MLP neurons of a small language model. Each row is named by its layer, matrix (down: output weights) and neuron, and shows model dimensions 48-143. Each number is 500 + 40 x the weight over its row's rms, rounded and kept within 0 to 999. Numbers have three digits each.
A block is one neuron, or neurons of one layer that tend to fire together. After each block is what it responds to, as a language model described it from the Wikipedia text at the highest values.

L10.down1483:537511546471523442490492499462587514528468562565496470539500461506553557563497629447534478525533490477497534429437538478531522535526536511437527510454476512431453470604452527461460461496452485425481464524490538481500489413501513475533513501513456516512494466472492454534510473525459523505
Responds to: Structural line breaks. Line breaks in Wikipedia markup, mainly right after section headings like ==Awards== or ==History==, also ending table rows, list items, and opening quotes before song titles.

L5.down355:559485506572455557500508481517492475429527576484487497510553506497527528387572454476505479542510520483483516510479491512510480500467512540473454522468501528528534484521481533445506469463532427580445474384414407449423495496528453494531484524561509498578504526535559478534454506543466527519
L5.down448:430459512446523478449546506532464562545488472525491519545540500505480508487525536540478511478484520484460496456485540484482563514479518461446523532442505516479512485502468536526433462517435465511538502485523474524543479473399488537547490459526546542414502444587519488490611538533515569562
L5.down563:489531525457471500547511538472507532649520491512511467554539485450600413614494504469495513535546482500495568505530482458419461516470507465515492501507424510494472470511465520441582480509508540519465493500449567480550430509430468465480455497469489508533483480497494515477528481522528547472
L5.down594:560521455510429482555483538505461423401622569479464476515453481523451527519476520480474432571546478471492505534547514513494473471525526552546565486466472541499530472455487453442478487518481494531548490572469549500534483505482454471467483503533463426586495501526509520503526437471494531483
L5.down676:546470414442492528514463498506525517481448533415501499549534507447494475471525424494537503489545543455478462496529431464590495451517512516506540495511529535497478553485487537450488503506533442476524559465520500504500539536479457507447511486518485549566509523498544495479524535511562498484
L5.down701:493574536495507519512481496513497558470474525492527509531499518474524486524404530491441496549585547510488437442498438490487567491424520533472490452474512515495491597491512504538431482519436532442457505546465509514434526566534452458558551505460528546514477486519423516490539511456449585467
L5.down939:547561494572560477534501542551570455465550534437465525510499426493491516474519506517461490513502518540534427498523459497512552497503457523518416560460531545426427500475496468483505511476428368546453451549468569537520575487482486538495485494512452522481624491553562497514526485486457459532
L5.down1090:515530508519531518566545507579518428432500564502552580451488549555472562430452491567398535590515504514549526544555492546538516389480534466456521418487433478445552501469542530509447546504418433476557526507502495541479499437526496513500579507591500548523483503477457451496510494475446470553
L5.down1284:545501483607486463531483571493553501519558504552509457498534498482454492485522512553485445533543437492522597466497494553504477530495492499571480535515470518466464526443534492425520490478503552590536477515490607509502497554464520541565538445492533507527507526499514544527524443495504491560
L5.down1353:444501521521538543438493494507489490406490522511566480520509505493552468478467451466488488502526536546558443406517545501485522501477542549422506477462494500494553560523514492497480501493512474506526500482536482540512542531552487564508560567475464449533496522505464580475467522510587513528
L5.down1543:562491494538505549494454504494479513430483503562437575501506493485475559490447511466503480595512533444463548531514421507591446514508494458484509478571471533443464469486458542483569471504533529464524512576471504532532502536494515485437453561484468533514543377473402531509572423507437491512
L5.down1616:561528482516432526588487536542537532486547538487505649474470482508478568543436445523458452501524480456529479525520511491557553506510492439520518449492474456480557591510515498529405532544451480474472449436457452489530515556463495466470520519552564515542551436468405496499507558412497577479
L5.down1664:455491481500385456494576583472516456491572514528514481503523544461514493508536483439530543545481508491519528550510415518557464493496562473573531504468485441489513472478485458418521500545442449491500515534446551482559551474545476477564519524543545458544482534609536507520518442466478470577
L5.down1761:468473496431497407501545507470471489452479530532441476490520535525447436500513478485572473485469454537558523493539490551487533527544540513540535483514467493408477462466553441415564485504486552503540575478451528455480524507493486442514510520491529480455480549471585494482506520504499517514
L5.down1854:486441531385481490474495476532552409554562563517476457471506515505492480562486510524506482512453546411487487503484530498419513558494477526434485505456462437512507484512485502506516515443540521514504582527543455442469416470482452500461499490456477524516527494498510515445591566549501451546
L5.down1889:571543494463464492537503491496438551485514440478458502520488552508482494501491556492505530562488542526478525529506549533617524495500538534395472565480546492491453498480499495544476458454446413456479452506433508540461599520562442470533470457538415553595422488543548480493554508513490482560
Responds to: Mid-word continuation pieces. Inner fragments of words split into pieces, often after prefixes like un-, as in un-be-aten, un-us-ual, exc-elle-nt, plus compound hyphens (best-selling) and "as" in "as well as".

L8.down121:479502532510504517551500490480421472479530508475497551450511457417535538430550541574480486476488430461514501541581533553448475460537489488500604464446542500472486444490489503532438516521481488553496470510515477394524420544497458526492533500478504516506504454485489588499507466552522553469
L8.down322:508475426481447474500451483467446563524526538445465490448478494485466587520448443591471487511433496501489476472575480456479552482557451489470481491485465479526559563515548495502483502550509469529570523507476494523477476532478449413500482520551524480509550507481477522480437462463464504474
L8.down757:514504438519507425479481502480489424493475507436480453450484518439458454604497509500508489555556451531462493524499557455471541469493426556518493549496498478509534413496526452481508541481489512520480522459481584512476489470459454466513508549503438557473536463495544599508534550463507504556
L8.down953:531477458521555475442565558446530514572471492572560485480463483497541511476482526568532502548500455601531487445498520477477408536509472496506497443445489487490535495447516492508523447517523456551533439537519500444500478442430543456543516567468512550539479463470482533588446494519555500514
Responds to: Table row starts. Opening pipe or first-cell token right after a line break in wiki tables, such as rank numbers 2, 10, 22, or header words Year, Party.

L5.down11:452431523456488464445467463503494491472490453461510527415537580483463474436533467555519480413479534502522494426514544563536513458476501563498543484497535461451505414458485493563473618533549515518509475507537469575459481460504516531475465511490574501537501535450466417517487436459532541499
L5.down119:463481529470495453521498431505451513545414438518448552507572422482536548505551567452458488489468521475504561517498477489474441540512418486512549476446501543430484517516526515506484455508458436503514519514478513487534505559454484500465516538485474444568531454557556563531559524564506467475
L5.down216:520514510481486490551542528498446530497459473500448449547472482496563490527540419487481483533546454509546541523467462520463516512399516491463532507540514485471551525484498480544504395516491506495530525523476492498446529483510474527460483489566514518485501492461493494517513671507491478443
L5.down417:598502530510489548503527466515452567502528496503536564556518455551500448550491453539474514444512547447496471477527499488465508543589511507519510415531471497476553606555528485513503540464507452514473468459433507487528542503450503537428453529549539428548527556483517482567438533537510484508
L5.down494:488464410476536465450524587399447486493506546570440430489565482455469538508526494403546412460565524542423515515499510476453381493534554523561480467537537524506544519560492500479522479446545548508529550511525513467540476514521592546556542495520547511478495497437588516521458451499493500474
L5.down528:540525519485497477407495475444482528491495456560489563508525512507547571509566482533498499487486423533480518488453459498467545558507449470470549476477553518423592530537511441486503505532465486455508512460483426563505461540480477501459531549460464576530603501513457531523505458499470459533
L5.down633:437498504502522523478485493520451427488499538435503500492465492565560581494528562521550409464547534444536456477510442461418493607442475491544465523411458505456502552503510553463469519429543495459440574498502516461520527499489519483563513520565542478540470553519532534531529525435514496572
L5.down677:544516590590508461493499494390524494507518462574470559503498477441450449486571524566532503506465492463536565418514435496392516512428526552503560529588483487508462401534407527487516489476448464537496589464468505497496524524448495501445445522537465482513500525506513479509452451500493449449
L5.down736:533468502479591519465499557472520545507481460567449465529575458521446470474485566502474518444499533558489526555491495503457446492467537528564467428402439524500533543551529470571478502454499527509535477474516475487531469509535504500434554488479538489525543560438521464462495477539473519452
L5.down937:560458542479528519518547464540444489531452440524506518474566432518472548521545453467537484461535482458456556551526456563519384530532501393518519526513505464415551583474547508448477445569508517508601472515482466508562533541500491512464499490589494472472519493511540446570542517446435443501
L5.down1000:470520524484585470459436456522491505471473531546535478456484474527588567538532468470428532502463497492508545511418456465523466456509446427518438511480501509465517526460516505505507423506497505421538473476543427502534509539615542474503537511477470512543596478538443547511568462544474433488
L5.down1029:570475497477468491487420470505520566547488482506503544500517506502498599519478512541433499542497551451524507543528436542477523455490434400503477479497505436520511491417567499448498518547495509503470493455498483509510467498477480519461564502498552496501516478521464450431573532481463434482
L5.down1098:547471543538489542610531534491492479516489456466536480573490474481485519524543448569453571465512470460518508439496475565482529460471588489528554520517489512462498480493562527462514456506445457520536469538492460505496501529452507501482480483501520479458526567565502441491466595534524455480
L5.down1204:512485465500553491482469491502496528460528529464484495460461541497453499542514513463496482516472483484470518428427493532482545519521500461444513546462496469549501500505434473526544471471478512485431513481530445485548450542492544515455511489481561437520595545495483445454461457491452527516
L5.down1237:565500476487459447443539462510465528503524487538523442495528458467549421530484490528557543435530513545485494448498470486479458485463534500532481500507523530511549488478455476549484442526478457451530468493529528479523498529463541576453516536481485470499537462485573487439460470475533483460
L5.down1936:470528441473480537567498452512482632502533531520542474561533392561533514555497530503513502473511511459503495495533503508508469513421529484527549502596505526449501593495550473472543478510453497553454541484478491555515490470442492475431438519541475510538501543445537460536534558470498522537
Responds to: Table cell delimiters. Pipe separators and line breaks that set off cells and rows in Wikipedia tables, especially the first header cell (Party |, Stage |, Pos |) and the starts of rows.

L5.down269:507503455450444506539542453537486520552560454530452461435530536517535491488462518457546476493519528542504478485505608527500513481476505550441492448487469590576493525459480523449518522527462459499507488494524500484507529505475468564544451512487495500519551503398548459480492501556521571514
L5.down284:566463500426557491498501513474435498472471524538456489558517533434423436381588583545515551474511470461481517528496492507562497456435505554456527494492556510537499564469442492481515531463515502520466489519481507491545544480531562473534438442464479557489534490546512508532533472519541502511
L5.down487:451427509438482457488480583507473527512516494511445429488476519478461529546447496437477457476473540530485467501593433503481465485551447593471478548528531414465422536511507470503493536501450456448548522532512491529488523470536487459542451530492571478523608565431569467489524536500481552524
L5.down527:526597503510507508506477483497503587440577496454515500550397493495446449594520464566422586561518539451467536464493574479542614504473502533433499435471484503539536528531494552534434525535474471447575472498513488543497528478504565480426482464521520556490489467443442460558615448526461568469
L5.down557:534550526425491546491422566441472539467515499493516515526461564480536502565493518456489552525611513472481481505519502508558509514497496485438516483466583539504535542448517532522543486541494447447495520504479445538464519524491469461516500501505463541543464534556493468490533504470507525487
L5.down765:507518527481455565504502544423465496511482479512439596516508466473477557506513492460574488496495545483524434483453475556491548572418445436455489458485538518510496495543490491488513501472536474470482465456514506513498560487574554529493542452537497457462558527549526499565500515505537475513
L5.down1092:487553486512490482455432508515478541426553521506475587413498531483484425483539483567579454489507493551452463504505510472539514478502490474503459506478489522491515486496452513562450476510498481394478477546474567534497609505404562453497441518508489432445469498497528501516509427434498540548
L5.down1147:485507491529548481457455558572502521511572538601455483553478539497481474567536485596555520597463529505446534493522518500537533460452468493541492578528441563462444530449532469495494486503533512443408481516517480538526487506473515439557488514451512504527506433440453580495508451578547491519
L5.down1419:464553500486548503468503510507577510491515443465438538473502516514554501501500523536471500501506498452449467473485445494534531470462544425403500472437526482520568543505488532516494494575529472438452528559567463497445596475404565536461503482449497483496505439560438511490513505523536559543
L5.down1537:461483508514432485537502459492503482480537529486528546437501487435547514498543570462484496396518466442506511513495497543431487520499503497477528553446534475464504470533539511445504480512489499512561462511450457552534479518527488480451524495500475509518475420514515493496478526529537537536
L5.down1553:528535426471530500442514479524500520529513493543469516448504549457474451515518554460523493467541526537468511514462537477517502498549469475492370494478492473521467529532530487505502540404525524627458459510482478544497520450452578385534482496495532499522482603438501568550490444591489513494
L5.down1625:530504475448536418484439517487572487473473518477536480575505507462554544500524489529462541459415494517505431462527482477538510475491496514437508552416497494549574490442519472564541489503486482480540500572551449525446474494519501485507565536416555499476516439487474487494565515573551475479
L5.down1751:499525533449464524517486540548509590481468511469454503442507539447526454483490539534499499576463514457477482535457554509530511514423513539551460481461509445493563533523474557521436489510534477496544417528441466538486537449526593404490505530513418510477523495510523492534531493518545514554
L5.down1890:541507426428515459503519504502491531578599479551488583520554544410493427483485545545489497440472491536476484501505474466487465465483469480458484406408530475547569522521450521535481515560489519496531474542461505559547547449508505442494490477559497477495504530474455497528479480467463510483
L5.down1941:527528509448516509546518548536510560454494520411486517510469502520508491517448549524487555478548483544557427526590497511517496474535512481456588505449532488508504581453521493514558457511520445468522493507592445468543498474528473472460501470504472560514515515464520489548478563441484481469
L5.down2023:512525507465491538497453459553507472501495509534528483533457451527498517487586543523434472551512499481444432517517494491450430503530424487441543509556495422472502558547414573583474513538556463485496526427505469502444452434433512501493442478479528480545489498501521547515523516531509465448
Responds to: Years and clause links. Fires on years or their final digits in dates (In 1862, June 1289, August 28, 1962), and on clause-linking words after commas (which, who, where, while).

L10.down1069:488475411483514541511404580542463467576516499531480449448558511471481553533495519560584555504550464425447531525479512542495470496532515507597469463512468522450498439509394465459534521487542520550497519547500512478529468507464507457538484505510534473546454501506495438520503505501489537515
Responds to: Incomplete word fragments. Opening or middle pieces of words split into several tokens, often after is/was/be, e.g. cor(related), arr(anged), monot-yp(-ic), un(released).

L8.down132:468572467472589493525487489501484559496523515530460476512502453511458533498462502517503543449509540529497501487467571550535543527481489551517516453398531571448485486465498457499524541484425528523521498478469469533557450529564514505542481509454482548499517556503544479413454522522478463514
L8.down499:540538541526495476457524477564552530475489558463461473499492528455500477441466549442509508477527575538509528446478555465468529471505418497542462511520502553496527501448458502509500419418512494498542519462531460482468538488471499479468502496448518499523511572426498533559452454524485513545
L8.down915:448507483517479565460487527503489474492481497465477482562420491467495517525487522468536429480524570449521542486498516512497551489484516562528498439496486491414472497493483551500488423438527475433526454527522465520472545474520445541477570493483490536541509499536506544518469509461496430469
L8.down1911:513537532495602460512535480476479513511510482468431508511486525502494442377532487528554452454430502538504503511504461524510542509474471486545425485490567478536517509474503456542547465452446517483528579515500449464529441501536471473517408504506560495453496507509473417476528466524532490485
Responds to: Year and date tokens. Year numbers or their final digits (1875, 1995, 1920s, 19th century) in prose, citations and table cells, plus occasional country names in lists.

L8.down812:430455514454540449469554566465479500516555489532494472485410512494510549550516491550480481522498497511530515512584498559505495572534505502446437530523491511557466500526429536451469504524443525515546481547509450560557519494498529582519567553547436425517445554489450563537450447549511468477
L8.down1066:587555430487451489524591516499527571488584480547481496478566486507473533473503436558512469474617483530486468506556493490502518497437411530489438493508508528456496579402518503531567471488549459579532531452530546496477578457499555539467466507527476511503448469549522547527536507535462495491
L8.down1339:507516557472513482518425497461437589534540467534513451490438486450532536553497484531581450494528491476490465491495574474527496428480499465458613492481481501518552507486471592597466512568512498513458483482487586589477515500503531457531477545474434431498549504428361598457509485550510403520
L8.down1343:528480539450546454502489466462512532399526497548495541477479506421515527437420485511481460482428535443518554497461520524515502475511538484522495481528557462498561512457541504510552524535541525504505540531606553521478523516393451476465518455429432528539574531526531523470485482537519494480
Responds to: Full-date month/comma tokens. Middle of full dates in running text: the comma after the day (September 18, 2015), the month after the day (26 July), sometimes the year; weak fragments in rare words.

L8.down136:545518559485454478452534467543449428533507550492487503517514465489578506514531537487493498531470546490547464556540440468568504487477546498460510464440528446519491500558533525484494498498501505494523467532489523465424510461507534565450548473550600460450517498586462485549526554459470463539
L8.down1681:481550498446510480492469468542507470547518507500482434582502492522467416495531506507503446512455483451520534550456497490488476507474489511491578430408540485510470440412522540545501481495489554552489444571501545538476554528489519465492511520598478523490556452503504519401513522525489520500
L8.down1755:483463557473404419579479481500520447522509550479555423495439481539498444461458479524517521527473445455519535487518532473550473451525494508518469484562521460491600540576536506503465429533458552486483508491493583548501473501491484464555464419529599465542494415519456563541453490516491548514
L8.down1840:542480493507491449477562555508456478539560478486403510493540589438578488524481481484444453467480561545418455530489490486478529503499465540545476486483532466528459439442589460547490431437520453502472471463554523504505500512536428454503523514603492575498534460478504520477458481508468476501
Responds to: Before a quantity. Words just before an upcoming number or amount, e.g. "population of", "a total of", "there were", "about"/"around", table separators before totals.

L5.down1:479573509596566503518449456488593486480498532448491530483473476467446539457533505535509460462557498513516513501550451441503531492522514511583445460409532469556519428499434566569495551471434514454451474477481507512450485449452609402513501427535530467417454490491505495549534457428556500531
L5.down54:523518442546438485497499468463529436444580565487509458452470541480507564531557513549494493461514527556514453517503547459522527466538479541502477505466467463537461487509453496507487489476429477408506483434531509486496388489487484477468517561387553436533529528449501503496508498433473597428
L5.down79:519502480563458512500432472453499625518528590526503565533451550551525494519525460582468532560546485461504562476521527507515469496447519478450467511477517494484577487460488500636458453475498548493498587494495476480479464540482504488501470472513483471479494452496442478529538488474492454442
L5.down97:507488463510537425475505482423467583559506490497506602519457476461439551511497467522484535474527442540519450505518466500495492475460509523551583533432457557533475527492506500497504495525516425529439503496564494503451515512475576483515527500569542485502519492517503505482498481475545599530
L5.down288:487515540460554548524455493523529424576546536464499467510433460491577491569465436546461542515541546402579518526468487531521483530510470473523444486465499433495554563496429503501464489541476475519535456487460465456546494446489499514463509508479491434534525429505504495508482472475479502494
L5.down339:500496536489499504543536530487461432432486498520581504479486516481549513503436487485556482460560476455428537491501511480443521527511492540526490500565506541494511488513528500460502460510519549500461533506518536473495508500608534532513464474536519513513610568484445483491447447563491555516
L5.down365:569513575453462463471533486454479516476513503529459506499455521511463429490476511563528536567540502534557536506536454482454502507504503565453446466541478480515478526525544504418555563471472515540420420492460537516539477453519480403498530508430425526520591396465401504483482485485466514520
L5.down550:421497425553497468560459525508471469431465525486501510508474508481461504526518527479505478489531464443513533528495471469528487520470499491560494539481549504506420543465502538532547467439484502466569502471480496494519468494427538530432380451552539518512449467457547504524498464494564479491
L5.down595:596517539491446498544536564479435524469516550458526462483525538473502495541468459449515397524521456450419483484479520525471504495446494524578550511473512512454535557503501423432491505558534547508515488480431489499470480447563407572511475504540462435544484559547472506553561460527508473486
L5.down664:501512503576502415556492540516562472476515468529529509473441530447429509512420518458493491485461429526426472545487494496548489533541492557481387556540515487479496469470537541525505448534453419539534419568523567474470559509549522505505455406513462426528502486593508466482489562470511512466
L5.down879:498468517480520482518480524545465482460524529461509517423545498391444501527539520423538414518578590480586512528535527468465471498488482480572454512520537447564493532526481554519480485529461464492516553509469499452509602502509595510497469483455508460530473466448473530509437499529459547416
L5.down1192:481492424527469489517436487532456491453566518542457564453469478527481452518524574510506503506551500524530552493488535503583476546534475494495486546497527466469452558538490542432409476484490489470533527511484485480531497491550470501470446526586544453504477516462411452505535472444509544462
L5.down1325:476588528503472531544499534485409446553490484532472503466495552577500522486441551546531604445473478512507549463482453533435477525451495533491446529438541493414505581420507505462562450430468545516431478468517492529453425442398505505544506494485468538514441540468546494448542478476483467488
L5.down1453:476496506473514495513466515449425512568529480494465531460525451467500450493493558601486544501490506622490521544446492494585493519486558455448463504495482519564451512471527480507431463469493487555495471576450547493501456436408498510516501534485583433471462477502565530489475429462523509498
L5.down1729:473496466535494481509534543491546490502433515533447480484480547497513508487469520465452546510503522493495597498516447450484517469534512490485450498451479496455519473422445548554446487419528546490497494483532518497482512477467554520562532491440607495412498517563534487540480463481498520485
L5.down1987:516531477524457459559576457502472510517480479506457508470443476491488451474505475497446527543581525576569528461523567517470493486519530477516483493520497506581498524410537495466496448494491513553505486553474507497454458576548447459478515516468478508460545504520408544508508514488436558496
Responds to: Date and name separators. Commas after the day in US-style dates (July 26, 1928), thousands commas (30,000), and "of" in "University of".

L5.down124:503504454417471479437514567442472482495537535589483499497502583505542529533480457496621549456470488472441516514499476473448526500459495484511453574502490469518477394492485439530528473456473547447463455484500490498577497409486493493489457484519528491484505543468489526473526504459501530545
L5.down206:487428498448463473551542503554489459459510537484542492475524555439429517497451418428476494516535461505514551522494553490514448462485532526506491551579463505420534448453461500491518440463466538471508514513559501525482483494581448507452525460548580530466474442497543476492496558483434514548
L5.down261:498554559442499441516512487465479462478450500499490493472470527503555452495523476494470486456502515509439473507507478463453521483483499483509541418476527485499615489520508496470419558467582566454559485595465509504526514445489471463428525456538529507525498446468482505510423520579532519545
L5.down279:517529510609499442567523506538452426438507546456589497422405501510527464525434481501486485496485529471439475536555509561507522486552527487460460561545509451554551515463560451483522443465507578518490484466550522529470551466575462529502462474571548511515521494604505504478495514522484529473
L5.down423:526456524373567474521469480507465533558461468437512457539485526467514497470504556491496460499521539472451520515482560523501535526436498464450452528415488477547484485495580470528506482507507521546518460446500585545486459440447507470498461516488489499452436478526498552438519510566497491508
L5.down425:427473569482571463483502540482501530473511488547546472447556564535420517554489494468597438505546440394502496512466542474464552546513505514515526572498490570433442461445470548466413489493491508463524548453462534508478499497532500517456558537532520444557453426454578476528568521490496493495
L5.down566:510454495443566470422542502463495518429489465459459493541516546454446452439536475382540490490468447512541487480536537471501501493485521497556539486493490586507450478400477507554462508502470421539496521556464483570481509505534514501501561477598482497419487500517541528524472489531435478497
L5.down567:458518516492414505552509463518489485527544474501570491477473509531490415529544528450490564442536526495526554508497573441452563455498501520578558436449460430473518546527531477450509519490489533594529476564543501548535489491519524506541442436491479549496555408476578463489466434506499418451
L5.down712:474502539530509505543580542491493516524519487546422404489462474458403524452488494484460499463511530470540535521441478482488437532481486558492481526532531498503553446455486478445539507525479538516553517521443480556499484477423497500548407533430457528464420513492489562470492460546519422482
L5.down943:445524514511613533444476521409526504530504481483446470572505507475520548498484591475559540478466461498446535419507458471492495535490549558473512507493485587548485481492547490534468485483514509549517516530510526576518479553468586516575561498505526497491523527511430542533514482505471480540
L5.down1093:542559455446461500570428552424475570535554482546555436523562474478508457556549539486523533499507445500506495484492452507473504408437515488524529478479508447516462487463521535515454540540498513472466531542444469543476482460452552510429540545524472507558519479467524568464484473499528458477
L5.down1421:530510431459488473441522548493520490486563576582534390482433498487448522529512579493496564464498617546475503472486544471519454485433530538455501553418518487517454415492412450503568482516494555529523531426464387540516506504494516445510529524495498500497476520472468522479464553441548501484
L5.down1613:493467512555536475498490488432529487477495489443489488498494520479522457465489445572544460529523515475490447531437502503515485531520489513560415505471552509493488495511542514478595551506452470464457483549430458505431520588497542426502469564479471457513514494545524552516388468445525437484
L5.down1674:490461472514504530488441561527516417474459507516527458504508458447546509532465470458550515533482551559450479567486466502558460512455524524491505488520485463468502466519508529544529472528479555415446504531503498498545515475524486580486491473505512504550553470451497559435540551560462401453
L5.down1821:498569526632511445502499543423491483396489478462553542504524514510520447395498524491455523529562511498551556500477535564571485507508521510408585507551488488444493542502475514497437501479503513515542446523499500460464567562404489508534456530474470472484388468572492506402485560482475488566
L5.down1994:496450490480522469569516514502424496526470476425561417467513507487484500514527512500498520422490427578511506510541478481499494541446485505558529504536479493458512473411501530476545483537521564517473508513427574508438513530558443491513510475535473530477541505552574503420470522513494450487
Responds to: Relative pronoun after preposition. Second word of preposition-led phrases, mostly which or whom after in, of, during (in which, many of whom), plus end of, at least, and score dashes.

L10.down688:482468487466550570606521511506454433513571527514455475423504484529520578536486507588447502498547451533522466486491521548390537535523513520506470547534452499490538490439508469460489477537532519534481418562479517490491504540477455490586491536535515532478471539474524514493407461488468520580
Responds to: Biographical career predicates. Verbs, auxiliaries and nouns that open what a person did or belonged to in biographies, e.g. was involved, worked, part of, graduate of.

L10.down1372:511499471525545451488494481420461539508512518529410483460493443482529506474497474551414539476514458467608525533387555456514494469477525519422518476574570512495542535435536514501500523461513476497487524484469488493585497520532442490533574461520549402533530441446472559532526461540539481511
Responds to: Quantity or time-span lead-in. Prepositions and qualifiers that come just before a number, date or age range, as in "were between the ages", "for more than a decade", "dates back to 1926".

L8.down66:499495528506448492502570522482426532529525562519499521475473484557585554530565475497502526527485471497489501550534417460509556514486457482458519502444451492410494481564451585479518495506445531495510526493495412524544484541515482500560487506518442481516514541513501610557545577450466551493
L8.down309:475580457577530464550500502544498475441480530463469497465431508476493522489409573497516461460458489482482537514478454559469533499546466456498539481521488499432502431499517502501414524461460497564526535490509427509476486479413447480518501545509528467562464433508489457465567502579457467452
L8.down1166:484510557505486577470449493487534501513499519484458507493470543526472520516462595586558538455460468453484535467505538478490490546487436478511557415522515429517505485461517530502446468532438517542528473545546536430550493482481433427476476522470481465510554417496477427520504466505513515470
L8.down2034:544475524537466585623485519527476578475597531432500525495549516532477552408546429532530529509511467514474460487535473559437528536508459444535510517396531482471447461574484498501500450509483467608480499545480544475485524394522487464529491575559459519486481456463479457540491478529556490514
Responds to: Negative contraction fragments. Word pieces inside negative contractions in quoted speech or first-person text (did-n-'t, don-'-t), plus modals like can, would, and mid-word fragments.

L10.down75:528476536443514512546509539540464507477470489491462566446461512454504531557507453461531455510533480437527468532436537472528506496464496481523464407469545550449526478466446457478499446554432486483540505511478508448486506468471555539582522433527473414545527491533467535527541455507501463412
Responds to: Before a place name. Prepositions and commas just before a place name is expected, especially of in University of, in after formed/born, and commas between an institution and a town.

L5.down171:520574472565468500498483422513536405441491475512493505495497463567496521550504484571501481509536534428519503495579513495471504474560488520520435539439523544482485448568590488523515483511536477487492497456534425487555457546567454551480472451571418511536560500437479543446498553497414485497
L5.down222:564472455516442475512502460474530551480429391537539494456502556527485466574480470500536539523529455530470481493541423528469576519470479483458555513428504550483556524512483457468535451461467497410428537486526519485501525470438434517506499422464508522490479492566431604529522398501449489472
L5.down397:527555428582430517532521573512504494457485529548461576536517484552515514496533407504511471483546564497502452508525448487466470479494486459578502415517515526543517449488463507461486600480492563464547552504468557503473584496404532480551492554532413517440499504501499500479482397509535462515
L5.down436:514489502503450483510465446510479480454434463486480505554485491489513566548450421537513513512491499468461533512478437421523580547509487450525573495478557540545558465491452443500485508512441608520485550492494457537419529491467475472550458517554570513534544444532490495477490474487482512527
L5.down631:501494516537512480487425480542514450436422429444442590496556478496571454515549524457502471496520486553495498508504539471460506513468518459546463495489487546516513425534472500482562653500510532511537506526478470557489429510480613508452467521510565508462521449463486501481522492480477522495
L5.down673:522504528525494518483581452467447574523425552544527418519421475511543470534519559510497556539505515509504589479486486496532496590496546559395528468461498483481457485486465504522489539433513473578491495530453497513485530513465485479470473541525531459506475529436517501522428481522581526512
L5.down682:507497492568500529517513467462447479530480556471534410527514442383499486478424553452492508471544468463486452508520508520472438546527586576551514450513491528484571453451573532515476509501454436514552511529548456482553488525538501481466476587495490488520514454439501577530498491407408469545
L5.down903:552516505520450518495435526532508465450557545461486499501494501429500526566569462492507454429454534420495457535511424545511528471469516492509510490463509418463485528533537486519520519583475579528536474530493578494480472478525429387523477478490572515561494546540548540518534457531563551491
L5.down1130:442578504509478522485434514502502468456507464543405477509523486470527495491475515481452517454553467430540546529552477552521473487517464525504501475525546475500562483472564532496459525408498530513527443477552586449477475413517428423562608502475491484498584577522499565507408559416495544478
L5.down1360:465380519483431459476452434501529500451494506543526547534451527487532504480463496458437510534494461473500474577510460448533480524521492465475560454518561446472536459479447464490475527558529558512490551517452577606482501482502530506520530498453480532565526484508479548440518463475538474474
L5.down1376:538468499476500480497489567527483479396513527497430434464517432511546518507600456442509498494529481510498455458551534551549464560502514487517578515500432495484536522523527468575438491479497419444552496497474495494559472529528502547444561565509517510463497536507510518407487570485496549461
L5.down1385:480581514521518540476420488545520548440537489500531556418462458492490548530540523573473492464460520440544461505552552466547565446455520455504481486519522469492481548563486495501486384489463452432534496517526418454495494477523453470440480484533552518445377486492434519508520480454499553477
L5.down1600:482511548513572496450493496465441542463430463542508580548506462597564488557397536496544556584490449493488520543484526437513527497436436522480503513492541557488443447496520427570523536438469495454539491596505510536473519489529547434543486523461557516472549504501502504555545449521451415488
L5.down1837:495487534421518501517560511499546511509484479455508440548466509493440464522578496476544558554505508463469505541535615399556478503565520512486502488600506477540488448490498519539515452455476485521481530512502510529539586520508553537516505463564467461428524503548529527488507540506470502588
L5.down1947:438524504477493518554502500499486466516495548467540487517574454507506527519548490505493434468546497495427462443461527528525471460507603471455485528507496525411455472535552514542514483529514531539521543498457503500511460530547494477468475508497526458529434470509486527506473501486472494536
L5.down2024:552590480499428543501512525478535520480554521503456507564468449526478506481554486472577449579506543408432393544509508477451563551460499560471457462491511539462481467519533522510508461488577544437516518488508489486492520480457510473508487444475430578499503525485468511473537471493508472414
Responds to: Closing parenthesis. Closing parentheses that end an aside in running text or tables, as in (GABA), (NED), (born 1942…); occasionally table bars or word endings.